config.toml
hidden_size = 320
norm_eps = 1e-05
init_std_qkv = 0.0209
beta1 = 0.95
train_tokens = 508800000
max_steps = 7764
MLP neurons of a small language model. Each row is named by its layer, matrix (down: output weights) and neuron, and shows model dimensions 32-287. Each number is 500 + 50 x the weight over its row's rms, rounded and kept within 0 to 999. Numbers have three digits each. A neuron's up and down rows have the sign that makes its largest values positive.
Before each neuron's rows, "fires before" lists the tokens most often just after its 100 highest values on Wikipedia text that the model never trained on.

fires before: " |", "\n", " and", " by", " for"
L2.down280:496499577534488566479592464486400450521517500545537518423534489533534573500471578501547563422422545522464489527435512582556469491361463451472484462494412495472557485468492528473545509523523450530537516468481542538525546468429528471460482504569593520428477567482395538493589543563554495579507519440522511538559611496457511492490442578515524461472486467462508503562506446528388446400396425487480454441477442489611514499522477475492484552486434515498489454468489511563428544420495477536482505533511466486470789517477566485507458442491457507462606492444485510472482537465529412464494450497459497533500483503505514508460462549426590508486557552555571533427518452473473510598548542459600564447510546457529447547483512520535574511496512456540469491549449512509469497535474435

fires before: " 0", " 1", " 2", " 3", " up"
L19.down123:523417503433485531513445469513504442441495464490337425463459554548445521584498515467447457366436460498527534541475660522556646399451437497587425449529478445547512466456508490405480501526520523438589528438450451520477474451498515544505409530450486531556404577510563550496531469528534479417543538443456595491443475486575475412453587492419452592580448469479534450416451516380524504424485397459519496521448534395593557491506453445503422517389514544467533504444518493515532478456486562478478519539544474509503506428508544431483508497398505579542494531451513564488501520546529501512448459421491525460464499484538556595529515518471483467506441463504456546533471433499519406483442547508546524477482571476438516502423505509561462557540457443502507513494478474546461472404527473

fires before: " to", " in", " T", "s"
L2.down447:498526555481479539447540523477543604555465519533411403438578528514532475508559521557456505501517518460452429557484462514431621531546464547471494498534543434450576551536435468543475392469334499468452494526502562474563466499467489509463419499480535476546513427450413407616458570525589557540438517485545471586537558537566502484487510539535510571510513471560551531470637478610411573527481469465519441451481518541497419478516521502427463511469457553515476522469540513505394473473545506551421526521466446490511603527492593537490610501434482556534480434571511477475514523522497484534483521582471527491516537543530530604505574430514543528485552461479492545500426413558527540433516484464434516552464481477592442515531537482485583464484465576515578566588487411550442488564445505

fires before: " |"
L10.down203:429469481476451377521522473534489531500471557415481530506514448409513462447543548436568463569439479563485459522531583519429508492476516532548573557561499520438637503504503475432554411573534412491557586503410590522471431571464486524514544456555473482430504500574456521516560540465456501584495435474486523648486454504573482576469515543533454511552542433469594459534497539456421509468432542473543490535531492551517457426515442511508535552503501490529490470479496506470445395428427521523458509507492537450478635510522496399543543391411410505535531502565471490547456472492570535515496526486459530486511574492476519456480478555438430492562490431538501528594485401539525435470499492533501508549506528535489509504485582343486621462470506538485484494625594499516418448516481449

fires before: " |", "\n", " –", " (age", "7)"
L7.down64:539507497434469520430402496501505457480532524569521408502481480506514415509525506507460486521458527609484477585481505419603569534402529567437525485516508521456452474513531580603482473447463450440654555597480423542551448552540532503535569497394437427450469530420606489514543570487522534522497547508412548499430398509388435506567561564542536500447501437525518555470549548452477544506565546552461503505478519555535497476547510574508483496540368572486545423477426442468593485539484466489541602444526615443423422421520485533525547490596490532436460593499495470505539516563443516468510451511502475481496500516445436495518494557508557494572533537567582512534496575451539525556551518451439522460558554422476542579453495466514422516577410488530559488482456520515564469496536475

fires before: "al", "math", "text", "b", "\\", "frac"
L13.down73:469538397518491426514454498653476505423446498506496502469562417449555492560513450486437522600447496463494353487504591523468512454524436588447543552555430473488580501470502484483480514542609548450591523518532496479534576520524403555420531476526443500626448506505399477463532468501490626497491577468525505484469420430514536554478530565513472595484567491545488517503413445454561493390629555490464454464593595556475492535589478504481543415492439487544456489475520542442488504410545470603449486601463569464597461512465538452503577558545397507537514538458530511540457414524441505537529507516370466443515487508605474492483459478539520500512598558514557501617443511489549489443521493540511423451555470550457513562462512476520599477493445510532418467478482487450480496522523476

fires before: " a", " the", " an"
L19.down242:467573417547512440508548552582471517590508503515482461566404423457565594485510504591468466463510593480568509456446500434609555603468556423509503549522564549358503477436511461511421451551570493515480486538507529540512522469517495449539436407473469504514568507530526539543611447468517505524511468470475551576477497459454470522546436532493555404507484535433504462489443509510522481436542537465514551465436453531444481531493404518437518466470532460482376428357523432406456450449502477458482532489479540572494396534519461480492565471497535507476466510521369450540518539549535438456508442501544462534508511493561452595517532513511568480438452595489566522541543439470508465430452537618554444538558517540506543523555427539519546425410411599516411522472526533426457595561472460

fires before: "\n", " The", " He", " In"
L13.down115:524521546419572506515573550564509498446563527518491506475540557367514429549537487580451458483518430481568463568524527533442547539481527539409527572499514545443552491513494451462495438508540427477565507456582501473435500507392504475542399514479479474513422460475432511500582455518493473548434502486648400491568497498507437472491525480493452495506389464459511506592543542616416387485311570464509513436582529477518485459489478398537475516466578509518535397449537564511486475477607499467495466430475516515480699497442482499558522450522519425486487486608512494530544533509528549453534483531534535509457462538559543559514458514563551448532455498475494470500483553470504513539578497555571493531550558544533504508507557582555522508504523516512508464411519527457421419431520444

fires before: "',", "'", " his", " a", " her"
L9.down100:457526491510449535478513446551482515590487488432520517576625509398550414432476505506447489535543583509436448560452515490485520460586407456466457488577594480497565456520480536505493497462532477528423462562428485493531411482606456519467476440471440458517382511498476531476439513585477523437459490587574473436450544567478516499496510477503571575585525570549491560449518500480423446509444417490508543434435467435567405523564499505447478481539493518483555467455548424396481489514526482540535446562519545471483567505499496469544603401500448501521479543537576514489487527448563543486422420474506573445540594427474537510462561482555531538492496460509507558427463508494517554503650471613517473480478512464512482453516597555508454536411405508572422674511482560507567407454561390

fires before: "\n", "B"
L19.down222:549535511455459435552535567545479522470512541539484513536552531503479549497570541565496424481501398461542475483482527454491436470528523479427524462571380514453516598536478440516361485541540490511480528432632477466452514484622457391430474488459441539551479487480517537465534507524463458497491523451346510467503593511528533516605512413496504570536582541507559501528479500426632443449479545535494525449560650487498484536493492480559530462538518498514547563506540522394577490492496474476544541480567453531507464449478495464578517431505577566506487513447394507566513555548447490499593525443481470595498514429484507564535464486511520532509609537510501459576425500421607418560538453589390461565553494577530505468501566505592513475513471489491613533469547430465472530521497531

fires before: " the", " of", " a", " he", " with"
L2.down327:517440448466501475478497463544473448649509492553473534413466495495449480458533501509492491525452399444527514543533546512425408492512450464564495466446453600324467543509537488421427452457541506485548387499449527409563458504436422540468475540451557462533473444471517461344495532493493514490404444442465451535460556526422451528411535457566567433425515497491513444507501508472451483430446382437507390467474527471561542452496483451522548567483551433392501529446497469483477538468525599532457532496449486510485535561412481436494550518501428601468522480517539520514518526474525472535506458500516569523515451439533551499575474521554462478483480466505502559401507459612465458502518498517616545609532423477495516599572480501482515479433472513573420516480527584526382497516542505

fires before: "\n", " ", " —", " −"
L3.down50:503495553471489588558468609485502546397536521486489500449451559509572490466479472528550449476492525463460499582512526565456428490498519580475479433454495541417473508567495478540488539523490495518599527454573536544414554425592489560507450544450445596490478489496418448525453422473578462592500495417527558532600490609518438469479396412536482529527437524466555536360505527514524446547470489557510473451511533474496481469400530467478592468497665366474528474484564549412594473495499545577490500491538442552490548542539399498504493606559573561567455562511497465500499423449507533552533469591547471509505557481527557476503484435448504589485487500458481484492448528492498474514424459649546542570545495536493485490500514530538537555470441508449567537476461539502488533459512468

fires before: " |", " 2"
L14.down0:585549408487601495466478553464545371528473581486615505436477467536547477587526476433460515468597473493549567488554500461484468480560546415526504406514539468465512557557515503480535447505522412582473471488516487437559569512485528517474427461416548422495486510388485551550485470538576467452504601548551484568470528580581574517487478537496533508461436462406477579565518388518425449536436489409497454438478552577524528485573565510453572421529485506500511480494452526520491516500444455505486443562586427384438511410531462544506552360501504585524546482509500535494500502456515541536458515553525379484455475510508552476449491446540547417529469456527519427492498521507508560475472601531578479451473516530503498473457515503447494481545476580374437516486486469484520501511478440

fires before: " |", " were", " of", " had", " family"
L8.down76:585493600473538572447575498505471539579453513499559502489458492573486515559495552383473547562443569491512533517507495548505541501486453497608476429463554527425594494532466477431511480502490534541494526575565448511491527458387520500564449579594577534481479509554445511577472510501512593473481435477548564499527523442475548460536468482513476551480546605532510480574523483488470425458476541488481476449521528568635462541479519568481485540441556449565568540480563540510449475455405502534536500546562591471447559537412425483561504441530470510532573581493505599481448529447552467589457472577493569531514485572544420483619431496479540450520531507530507581469531451461442445540495530431537543554483391454490440627436480515514529496543534534515325406495496475516571477474520481

fires before: " |", " December", " November", " 7", " August", ":"
L8.down234:553541516597460528576514464464533482518484409490538583515438408596437530457532552435457558493484527444551501497485529537486429426514534630554400485461503471428546503501559577491518478490542586545490468519479453448426520480490542561504530555531492602427497489442407435633525484533504539479481519525512509534596592603569485468437460477430527486446530483497547540421478458532365553521426513395422559485456560505493511564509555460452398542445604514479532489497496511584474454462505565520484462542543447499467616465508499516432480477458485447480575477559488589496508472423541486569436515477558494518471386585544478484403409492401392472506481501448472493520428478495510408488528471497488482479425470476552469473491505520465531451440533449508448524508470459528485549443468477

fires before: " |", "\n", " –"
L3.down304:460489508523505500469494613479504521418526522481484438440615451359478430664554457407477484590408553448452485525462451543409489496447473405462483537572502524473397542489550542572482467474623535454576530528501479489554509513410439511514459522562553476482520523561561566446583522514550530521458507544386482414410490510548498485574485453506479483525558444590560495469490447518522446569526433492558571488500516538531478462521457436507387418513478501510547512431531584533493509492474466521459451472545507475543647555373509537559494506506518485554453491448497486511438533568531438530493439437562483579515446465526521489591540475569550482535507481463466511476485505420474434495606483559509589539523477429526523576508543496469456442519497506463505523515518439512493500537480561

fires before: " |", " 0", " 7", " 10", " 1", " 8"
L9.down67:589488622510500582496539490538531538443481480438472389520509425500419456514511475516489503521385500498504503578412534502479468491471485519612558444557561570508520505523465508468430500463484502490464461440558441549544516484482438487474400449576571479512469509503479492516476497439521506568389502492554507464540530542480530422484513507496494457591570477475537564604588492493479412467521537490421454556504503444482549417491538565560478543491590536510512468482509553445496539477533564498605505422510543467425481521557489506443495545459592536423575414569460522387500494547485528525471502514476563458523521500500442516568460496457472520491543479508563464541491463540507454522578481445547541489481556472499518442410513418500359495510537303452471471430407464583460513421573419

fires before: " |"
L18.down186:467437581438516514536592490511530484528574546516482460540500524453559478570472562384425494536514498459489480601527502429543524533569366501506498504543399470480547520555486404516465438460527489563427510422491536517530507444463492484481511496567578492429362512483533505544533528557479485507497442518404512550455518498450502494466497458526516480553616547434519480448540567492472504574449490450494443509489504504530539507541514566498419518549492568583521600385416458554489481511502538552545496546486421526518517540580451535534587497488471654487404527550444475507494515476395532563541547541613579497492562478492491536424430552511463516491544570514466536480460574506495600526393505522532512492658478508405498555440574485587487506440577505435500531531383518470515458587534413

fires before: "\n"
L2.down558:586466481467467583435528482505435570491498567474453426480431528586499465563414422540526478468417473442435445554458445566526466608499431455499542474544498429503410394453496479432586520474478528507523499534456524459416495559464464481475524523430494387503490439515440532564419542407395464472508557480588546447580458475478417519452548495464517520441457482476486497369424517461461504518609469462474516498427527437487498482463544461524505581415582510429522422540480542501512518474519471454500509437507435498422380536546457558508548464590476478459510506504613494451465548502486505536589500518512496482412516523498515513463509533524541455498484424453483563439441474479376571497489427540397536426464550461531575593464413533453445589476527483542574547446508519405530429604494453

fires before: "|", ";", "\n", "19", " 10;", " |"
L7.down351:504573563514511510430521435518473543518493510496549468514514469559534520473511477495471455471390519490468549426416557577562433467480473442431505509516518448489532506577485506536526393486534497483530467541482540525499470479475439505515598349437516443467385487477526547476535517492507468469586482431630538472507523443434506571434516454499520453428523417441428531470469503458534518414489506465415511426588501478434507517467468536376509519490433468521519404492676508479444454583506502530543525485473514519444667488529520584517552491417491458512494398401581450481580595445522556468519467484463495533535565470520484521419531474405433535491522393539519486515499519485457463462563454485568535512521593440481514592500526397466579457560464521524514499519450498431589498475480409

fires before: "\n", " in"
L12.down593:473567493535490493449514404545561534476438478504546437538489512506542430469472533480515611573483462531436486474430463499499530435485582469537485536479550580415450486448502531521497477531459433484529512467539529481467468553364556517489441552538477560487531516532484417446521499490514477447541572412569421495391376612550541464517482561572553568501547486550577500545516581501419462511498544466501590537443414516494537457499428544557481521414496531489504539503433554543478511528483461401554439557562465560509670495456538500527425487526463333521481453462458468429460489650522578547483469529453509473517488434510478457502503466429521473522515466511524416504572548534434510552519524471488583411526476551535565515552476536510507515435518499544445565476542477497494360449501544

fires before: " the", " a", " in", " to", " with"
L18.down596:500513517513507524543540498524529492476486571530442398511517550465579481490550447543481552540503573507434527539495436486589569467524548534450516487401467506491443498428533450572498501502444437350435512524491511525524534524543574451493412545561490525422407454485480482508499509432475562500438582536632522478424406540470566478542535490575423464527470604521521526531393499470424431538466470467477426512529418447450495476464538550532447429493527468456499415485447438518460539479479489421611526422501459485525577551537609430516505509468489437470492534523507525538491485533541405496469460503462529638477437527515441469491449521482500516512534453460500416501451401489491564460449543586550443371532468551508475534476488584540540542535509421493438467568442473500513504473514566

fires before: " by", " in", " to", " at", " for"
L11.down514:601451488495425507502524557415480496472570487544454541429447577458479490560458539445471486542549477569467503481607475460514505428504538574501442404560549434501514528524538467450515546474498482465492469534504506472469434448550510490502515498576539517445613526439519462496536522582526482544501493542423513546461465436487538527354466554553476515448563569470541522544502552524578431533581506553501516535478593609529476599415490452550593587539453508446495566461490428514570442491401509536564458504574412508431430458597482531561460521479432540521495453427518357407611443521506520495487524508526514466491518507545400548572504516509604442477500456524479593604555524518567443581526475514546535518476446555505532500460486479479475511447491425433558516508510585473492487486550509

fires before: "\n", "The", "M", "D", "H", "C"
L3.down259:496509488500578448463504565521524477452586531461527595525506495426443533440502526490479478508523422493434392488480546390568496521466538519582495578462449540486508433487538494552555499521414458425610556494523408454502516513499587463463506520545531394472541525460537450441593453489453566540501407440365511560454490490569558519574558489413501525424496470469466473527458495413599534558417494497501568510556534529539524574490449592531540543600463510541452457532494458601470439523523487501418507493528518451488429363419451516552544483484496499447494460504454485432524370450511519532423548502541490561529471556475510433495521519426470471544537548459482421493512484460599457355532498465425451587487470439554523535576559459521494491537476441552475471470492481475486464480546586

fires before: " of", " Court", " for", " in", " by"
L2.down338:519425416592381496493495483581423524449511490485456473543537470581559503479438439542521438522524553460573555540497580526562482519485507457531570546551470517574592488431443418443388538447492477516435480456544483476531474580432474450511589504532550498507504458503485405540490501493477632574579482495585403511583428519448553487458565455487477542522413558554499437481502404498471495454407593580415472475551465513362454536471563517534509515536495512534580482535503482419572479584473502542484542497510513491493589545478460506501477558603493574572408508552446481510468466390470445533491526539532535416527530497505472412509528494503543567496568517545517532549512516557587585504492576448414533438573506582461522568560567438512528459496399523525481510470494488549582599537491490

fires before: " of", " for", " in"
L14.down360:547439511441535497509549501526602403492536566527555460512444526492562593547553516498443461553513531533473457521495527456538503556550558569520393498449522484527532550539512399561581534447574463499462494550555398447509447547539535519420509530502517520535513562553456526439449493562526552470445487502624452523498498464499504509522486491537502539518453596416461465448593530489538511625500504523506493506517514465389479410508453384430509535435509468434515537545458515444542442439582468451568515455511455536530579529566480586483549500500499532515544413415528530454483580454520497534515470420455463488445589464479497561467571517504422479448437392582459493514476537574488468504489527469547524501457419623581605491496443385496448513537442436486556494471495562460481415509512474

fires before: "\n", " |"
L5.down318:447553506615487480545510551519424466395536491541546492543565530527520568501434485392507529514485584501482550390546507532517438518423498433504567531563607506432525485506458453520476535469525436499568503540409487627520457467472546488506391437512435412498576505614467584606424520562504397497615476522661452504484534467443514540522425567530477466518358537514471454511490441417440435481653579453484517442499509470492539462552445541490461454488483470528471498526480531502517497503457488438478460482421582492462486585550493507450503530439456470444512411510541463506446541545540504474483440441531441551507539492489466495489561501506454455491529499520429496471426506624542551478480423601510578525417535427475473529510434538491551485517551456409538483481483497458480409573446437

fires before: " of", " and", " in"
L11.down391:551524406490404488567481511527464495533482463516537519432487562488524465445549544496507517456534478537548440535511427480506463350488524534452417487469503423506520545466558411523542466391478520585593527498507538519495435548494489386551506589447459571502524456429444485443430545492478470475537562567539487498517518582407468511506480556536469513450459537563491473374509446523466521476456532497446473499492561498459459569447532503561537467522453482580483549500459428542518444575491419566442534540503512498559583415547508492551509480493512493514384421496435541586542447424608517589529454547541538374479568481514528576501456590483491550496530488482548503560503442492491549505529602449423361518496446498341567543551495584548561502512462516491541597569534422474532506427473454

fires before: " |", " 0", " /"
L9.down220:464497485548540575471504550530458513562527486504589484555582540487567481541484545491603427446494478564515524505421583452508488501470468513507445473538534484491497503481526522569592449450545426570515447520475442607537480481477483539491598526461499445469567512460530650418546493470458435546415588395487505596453447445467438423552524477521568487600494469495555534472475447535571553511503439484507523547610420388455557473473462488588516518520555484546481600552550456545383485492587500469558525477493409466490422438521596469468530469565480537494586437481439487463521562537514476478545425526507458464514498501482555550471514440455414532447458468445508552483399516568556454563474547503515495482555444537499471592469546533543492527396399517536526431547547469461506417564532456

fires before: "3", "5", "8", "1", "2", "4"
L7.down500:388446528424553556524599480507542535486544417483467496480543521529518519595541529480493469514432444502487507499492455557412434508595546477526558501524523543485475486532443534423450501446462538594472554476483480476530478474490484453588504522596512449569520413494455538431496467572444354545488531525473580481425519465501513436556483544465521501458517543482516530478551406512552480462447520537536538479488492425497565428451509575405552484566538465552430515569554426507459530416528513561407555468466407527434624505576541582478475625451517491504469450583542525495443489546558409530505463511430305475533501502516529472485535407483529565511421538502484491484461409486536477520402575471549405568555428468458494442465543489439540614520461475452552502568406535449523519529495511

fires before: " and", " in", ",", "."
L19.down572:443490468575489560546469548516515471534490509492524497575565472471503508522464491551454556495545579387491492492463542517510509524495467546607461537495518555522446559530460469539405622501529513589492481549459571451500434585526605574508427629490565508554437541449513468381504505469464515421440532492590444537460467477469486470499515403491528500521523517451447499455495553533377523525362549510463553513583538377423569502571541506534444538497579534451550531499493567451494520451553535530460561512357462524439663420479550550508524448417532387493408461502506453486483471460571483368441506521476459403460515531465543489512442494449463510472514529454471570551565490477496575507438456559541521498497539432496532504523509459511504603471557551462483570476522539466541598498525511

fires before: " |", "°N", "°E", "1", " votes"
L7.down246:496464557589408512548537551530533479414500493503430506591520496486534520550540496590498512580504532447488628376491537487586441483547533468502513521490463523556498497551419432515506496498527489453496498469556547537507477486458425561539538397539608501579487456489477550436556556625526387596578501493511535541619550455511526458480491514548504408592524487506480515459494446576456404450450474583578519510548482456430504484542463465481533439516486459482435538486496491444508418520482455537513367366465540522418587532469477536437545508464557549519473474519523491516531462552596416491587527501568434457435513539473553529445547532524487518563483479652546543572583431489531454527474519601609492495524462473434449591482515527545604470487465536498592478552449443506515492480504462

fires before: " |", " –", "),", "–201", "–19"
L12.down558:588638558480535518457484487496470516426408548602452561471448441489492421411534590488487476528434550516445377459562500513501450459543554456508465433486479445503480479466552517466522514479451517528529586510552566498575480581459562489461509564580504510511572518526478455490475464493504515425483525433443528443460570461495542465501420519471454468531494530425544555451519515557531544547431375457447459627431430526534494537413535447479465608471514512478461425492452541491481475531578465475538493585551441416452552419463550496485506473517566467554534472479557456374492523504605458445496525588522539497494503484525492456521554475545524515547502479463511490447566526447543550490531402453505425495337579459502419461458467488446590527598591563453419474446460501496556425540448487

fires before: " |", " m", "m", " ("
L4.down271:509536500520401705402508492486604610457447475436458466513467462599497416438482573430566469437499523519519440508513670570481470455522507482431467434509552448428494484527418493512530498441453476484504471493560458520510505460419508540626470564593491568492463574498525464567522466463466549464487426345428529593494422465393529534485477481520462456526503473507454481455510489484435500436434461547455492513549541459527438475511474503504556482527509495533539494661552497565530478463463557497514564483538537527459597453422504531604528463496514461574456513589523475543443526533417472586550439549465541510562517486503474492524398481506510518480454435543398540489501552464543468512543488421471550468488451490464499460458462477551532481425522459520502430564409493475547444537565433

fires before: " |", " :", " Lin", " "
L6.down398:577489534494564443476598492408480491507480474459476586551557513432529493519554488549445520527488539457460440439518598496470521439453543561513554541554503521473543595558543481471463370519478519570444526510499467513514506477537531494629595476556559390472429587596544489503487471515505434495560489502571488450498532551529538485434516479526508507546489393527450500544602453645441449439579483619546513501417501603504509412532390484429527508550436445543466509565464454525439496550446498666544440505481518526497547454576383508473506441504455507558541468432522480542454505522475554460536474574417528448432526498516471481457508461538461555526507531544537526490462389472464555410594504491518483534485471513415491476591463442478584439488499521420461428527409502607453517532507502

fires before: "-", "\n"
L11.down635:501498547465420585454506441531470489455445467487430619494423493573561466467466541510454470515482493528620529532559479494518492522552579475566537532530503510559559448496525524494491509447494478431507468633497498483524550448461525548442512492475521443524516573521561587472519478514486467442495461503557506492485532505560577554443577367486557533469503480511464487627430471458552496535468398511492471513469547585500494488466548481505462617494481445491516524426503434476492509618524520488493376543486524488438452524512496507482532509572476570483451531481504451426556549616516417587454454504541572394451467572524433385476586570507564506475394449558471606398481580544489543616478439549476550469477429547531574561582524514481502468546489442519428484526445453476554459538437475

fires before: " |", "|", " Sport"
L11.down617:473500573500509492493465451532517548565565465506601616506482531373425484404462542539465519476491501514570525493481483548525459486475636537481525501649450599479481439440523502408498534548466419462552626515510532491413478549415519580441496516507443573483509543495425518537507509484527579613501531464398593520475486479506564470558492527479438461479497486470518478462488456476581523474385428475430500461519598496482497540409455513612550613558474556456550519532432534553466492530560540520592492494598429471453571471455458530488528488512439523470544469529465515584526508495565505420482509550572439526520542482538473525592461533537429475570495565510447540427437530487512418435388573551474535476480479475517466550461478445429484581514539471600532486527507472467539483412510456

fires before: "math", "al", "text", "frac", "hat", "["
L8.down384:469446461536527408515523588518533444449575511552453467502562531535533536583559552510519472481485462493504540453436636551429516427451486423546484486527541540510540489505515505525581490493589570547458566474508586526507511467496429480487576545493552507523515514493433455466413430489453483467540467566561425495479456545542451519560501457502383448517505431480420488464505496468496458506569515547467594539468475489438564465504435524547613527503460514560487617453505582464612501473517528485511536460453528542564501497461369424516504530463495427475525482467502451448458502478528545524448507532454531504499538477475606469537647514509512531395576484403500444559553480452438563532451434484471522489620490489502505546460555455567485517470521495435460465461497526506486577384474542

fires before: "'", "',", "%", ";", " |"
L10.down480:514515436481492516481435472602538556554532477512518463549471578424554520434463424433450445513468568512563489517553518545450477438642431515545461406471413474467430485543471388482439530529599557542439397425507509470495579502604510407532489467553526533488393475525486474457423512541546535451435483551667479521478500558520591427565451471493391502459489558558489439560586498471517450533498422511557400461512616527509458474522526566580557517449533426489420529457598473489488522489528518398469429518488524485480527519429484445510571447473445567523467532507545520453575508454475515503548471516510568410478517567506518524490477493512452539524510458461503528496499501422546458503591437516529454473538429468564501443433559492571465520415481453607586461631437432470477433518558523

fires before: "-", "\n"
L4.down352:461560633493455512392506480529440553609517478548527474434514565395505497530481486559482542486471593511447479413481504575529468531498544387530457464570584479463488505543437519509530450523530519518541490543574505568570476459456562467489519486498433466448497545522468571538505563552528518482528532478468388462509530495445493518447483510484541519571468536535542606504517466505587492443677473502483563449443478473600487396577522484548497464476558472462559494473483498529433556537541506527577478435460502547499685444611531459478557491519543410473469468381516517459454551477551467400530477533477584439409523489458466535454501499453545486443492377472546505569504442556446511532592504571457431439516542478463419534510538516422576560544517479418505597526500489502515456447447405

fires before: "-", "\n", "="
L3.down127:497494491594462634473489458417535472545492516508526496492448507569533504475422474491491452473480553520435403459511428461495559560512528464656504390434478419529509501553552455441460507468492579546497527466473444449458441587507521543542571494402441479449566521429540531527479484495493561505415522535594570472518431522505490449551585459442501513541440506480521518514474448532519494497467351470530517554510441480481493464499532558511510509373546566486501395430485514456490463519541610531538480578489505532501567516505553521448429596559473475415460414485492528470453528562531493523485473495478455480566489487508507590422573507574478493412512511496493468443532444514467486495475478595579594459402479435517528588513456448466579478476454553589457447513485512529498578407471506

fires before: "\n", " and", " of", "."
L10.down618:549496551506445510519538557539532521527480436380532485569481485657559562498518496350522505520511474588553472491431467547502407519572590489490565445462489528508407580465507512520420466564396559501453441439419526467454504417517442502577501444474526520495495536473468505612433507543531522439498475522439561426477529518471526552488508483465407534451512463550461607460553578545392506589435503525532493458606472453525566533520614499518460483547492484502577502485525384428570502574519565454454488450487495472519598505541469576424504560482456470538510476549509494511576483492461485499511489475492425494502520507510413501512568508499577481476529445494476463498437457456523600543503495468489563409478545468465480481540445552396491504555558514580569584497591575461497428515646436

fires before: "\n"
L2.down390:539478461424488514509472419524478538482439447494486553566409453592522510501428517471449501498523592514465463448459590464604496523552552559437548471539523490511439474450492606559563542550525569491506552475503413428425510519451478477452599432485503498462463561437481493524485548495410454621461568478562492423551438473436561520473601467483543494505450543434457541479364483417393528466463431539546479525461515529462443479384509436475476488480485471478555445565464563497400440479439504590470485475533370476456553512538457635479589412493415515405540474555555495497437478544473475533573477528516562466419490538505488587509474453512481434498448371580493441509501428469460525421497522482521480483510593473474507525534502561403497505436509495619470586485483578446491464444447515

fires before: "8", "3", "5", "1", "4", "2"
L19.down559:392561481542525589641501472539570460522437456539485444561489491535461464475456491431499493508460499396528484656459472531557555545571487617572549493489521490550572529556526499483494528392493550456514534457577496488456463497527563557480448529454413442527522548571487511618546555550532475466517507516420436490491549506485461403433523431396556517486671437509480546520514493476478591560463453505492519469486537386543500521548417464466488461507451522559498560494445508433561493519391572464545582452564447392430563458578475512527442432377359525459382487493519525446525590520546502492504400553431500524547527496480423462513525460462522571480466450496461523510512462453507453512528489525430519528465487534465460448546479444539476485519527516443435468469540576509499465523570525

fires before: "\n", "L", "P", "D", "B", "The"
L4.down486:413579541550565464445486513537498469572470568420464490430536473451469528517500499554463519408524454522428485470458552499448494509428423488568447568447407519549581478574473439556486474524395429430535493501530547503507519477568501498397492463596433481549479600528500460474505504432478485461463546437472570506438466492501511495457446483487509579484467486446536486488524529476536538506365553545533525476627572562523560452527436487479615478569482455544542498499623498533397437542542445490508449485452484502579670451491521542508445473498504513551502543558514496551415504482507519450532506440581488541549580523499545441500424565414462479508513599466515438528459454572563455387551513501497530500499494494497532547499550453512512549534511538473491453436443471403423495444532559

fires before: " |", " in", " 11"
L19.down309:543528581507526457420424465557398494503461565535501489435467502502382480548424466421470437529413491542510464480472507524467443543514483380490553540538397462484434528484499459488569490545513492497566419433524595518523532419506462535592526548550514486542427543492587486589534492497466370463541556443511534486555530514467496475449515563451510523464598523516547416532539508449499429512455586515500426476559583475541542533466447537534449514451496511506396537476572551548557466546497562591495502485571582509532525623629522512443506496518415566480445502538478418508529527567489507433476590607460448547591590549481573505490512496462460507603551480490538498534515551524532474482429467569505562467570507459448501549438477485510487431506614562537513470436358503524564522561486402

fires before: " to", " of", " in", " by", "."
L9.down179:415514490496445480438545544484489476520521450421501490439534368499522492595527475470461402502541515529465506560509484545483511498412498515526490577545498539449432493472413422500471454474475552527453500540509567516497466475452560524462582492456481356527593490541522573514495447523507464479531484520537572449515616534527455469420426558505471516489458560470572500475497509467464550532428572611523463432459513498523472535504454459622523447477474487506624555496526518525507499481458463502547450518441601466478507555530493470574539472581435524563452480565524481571471493592428485555570478525551531566521513463498500472587476472468487550471489527551464581600467353555402481585480444426434551494512349529410539496485394555498573511481514470384547488462553629480537470536541523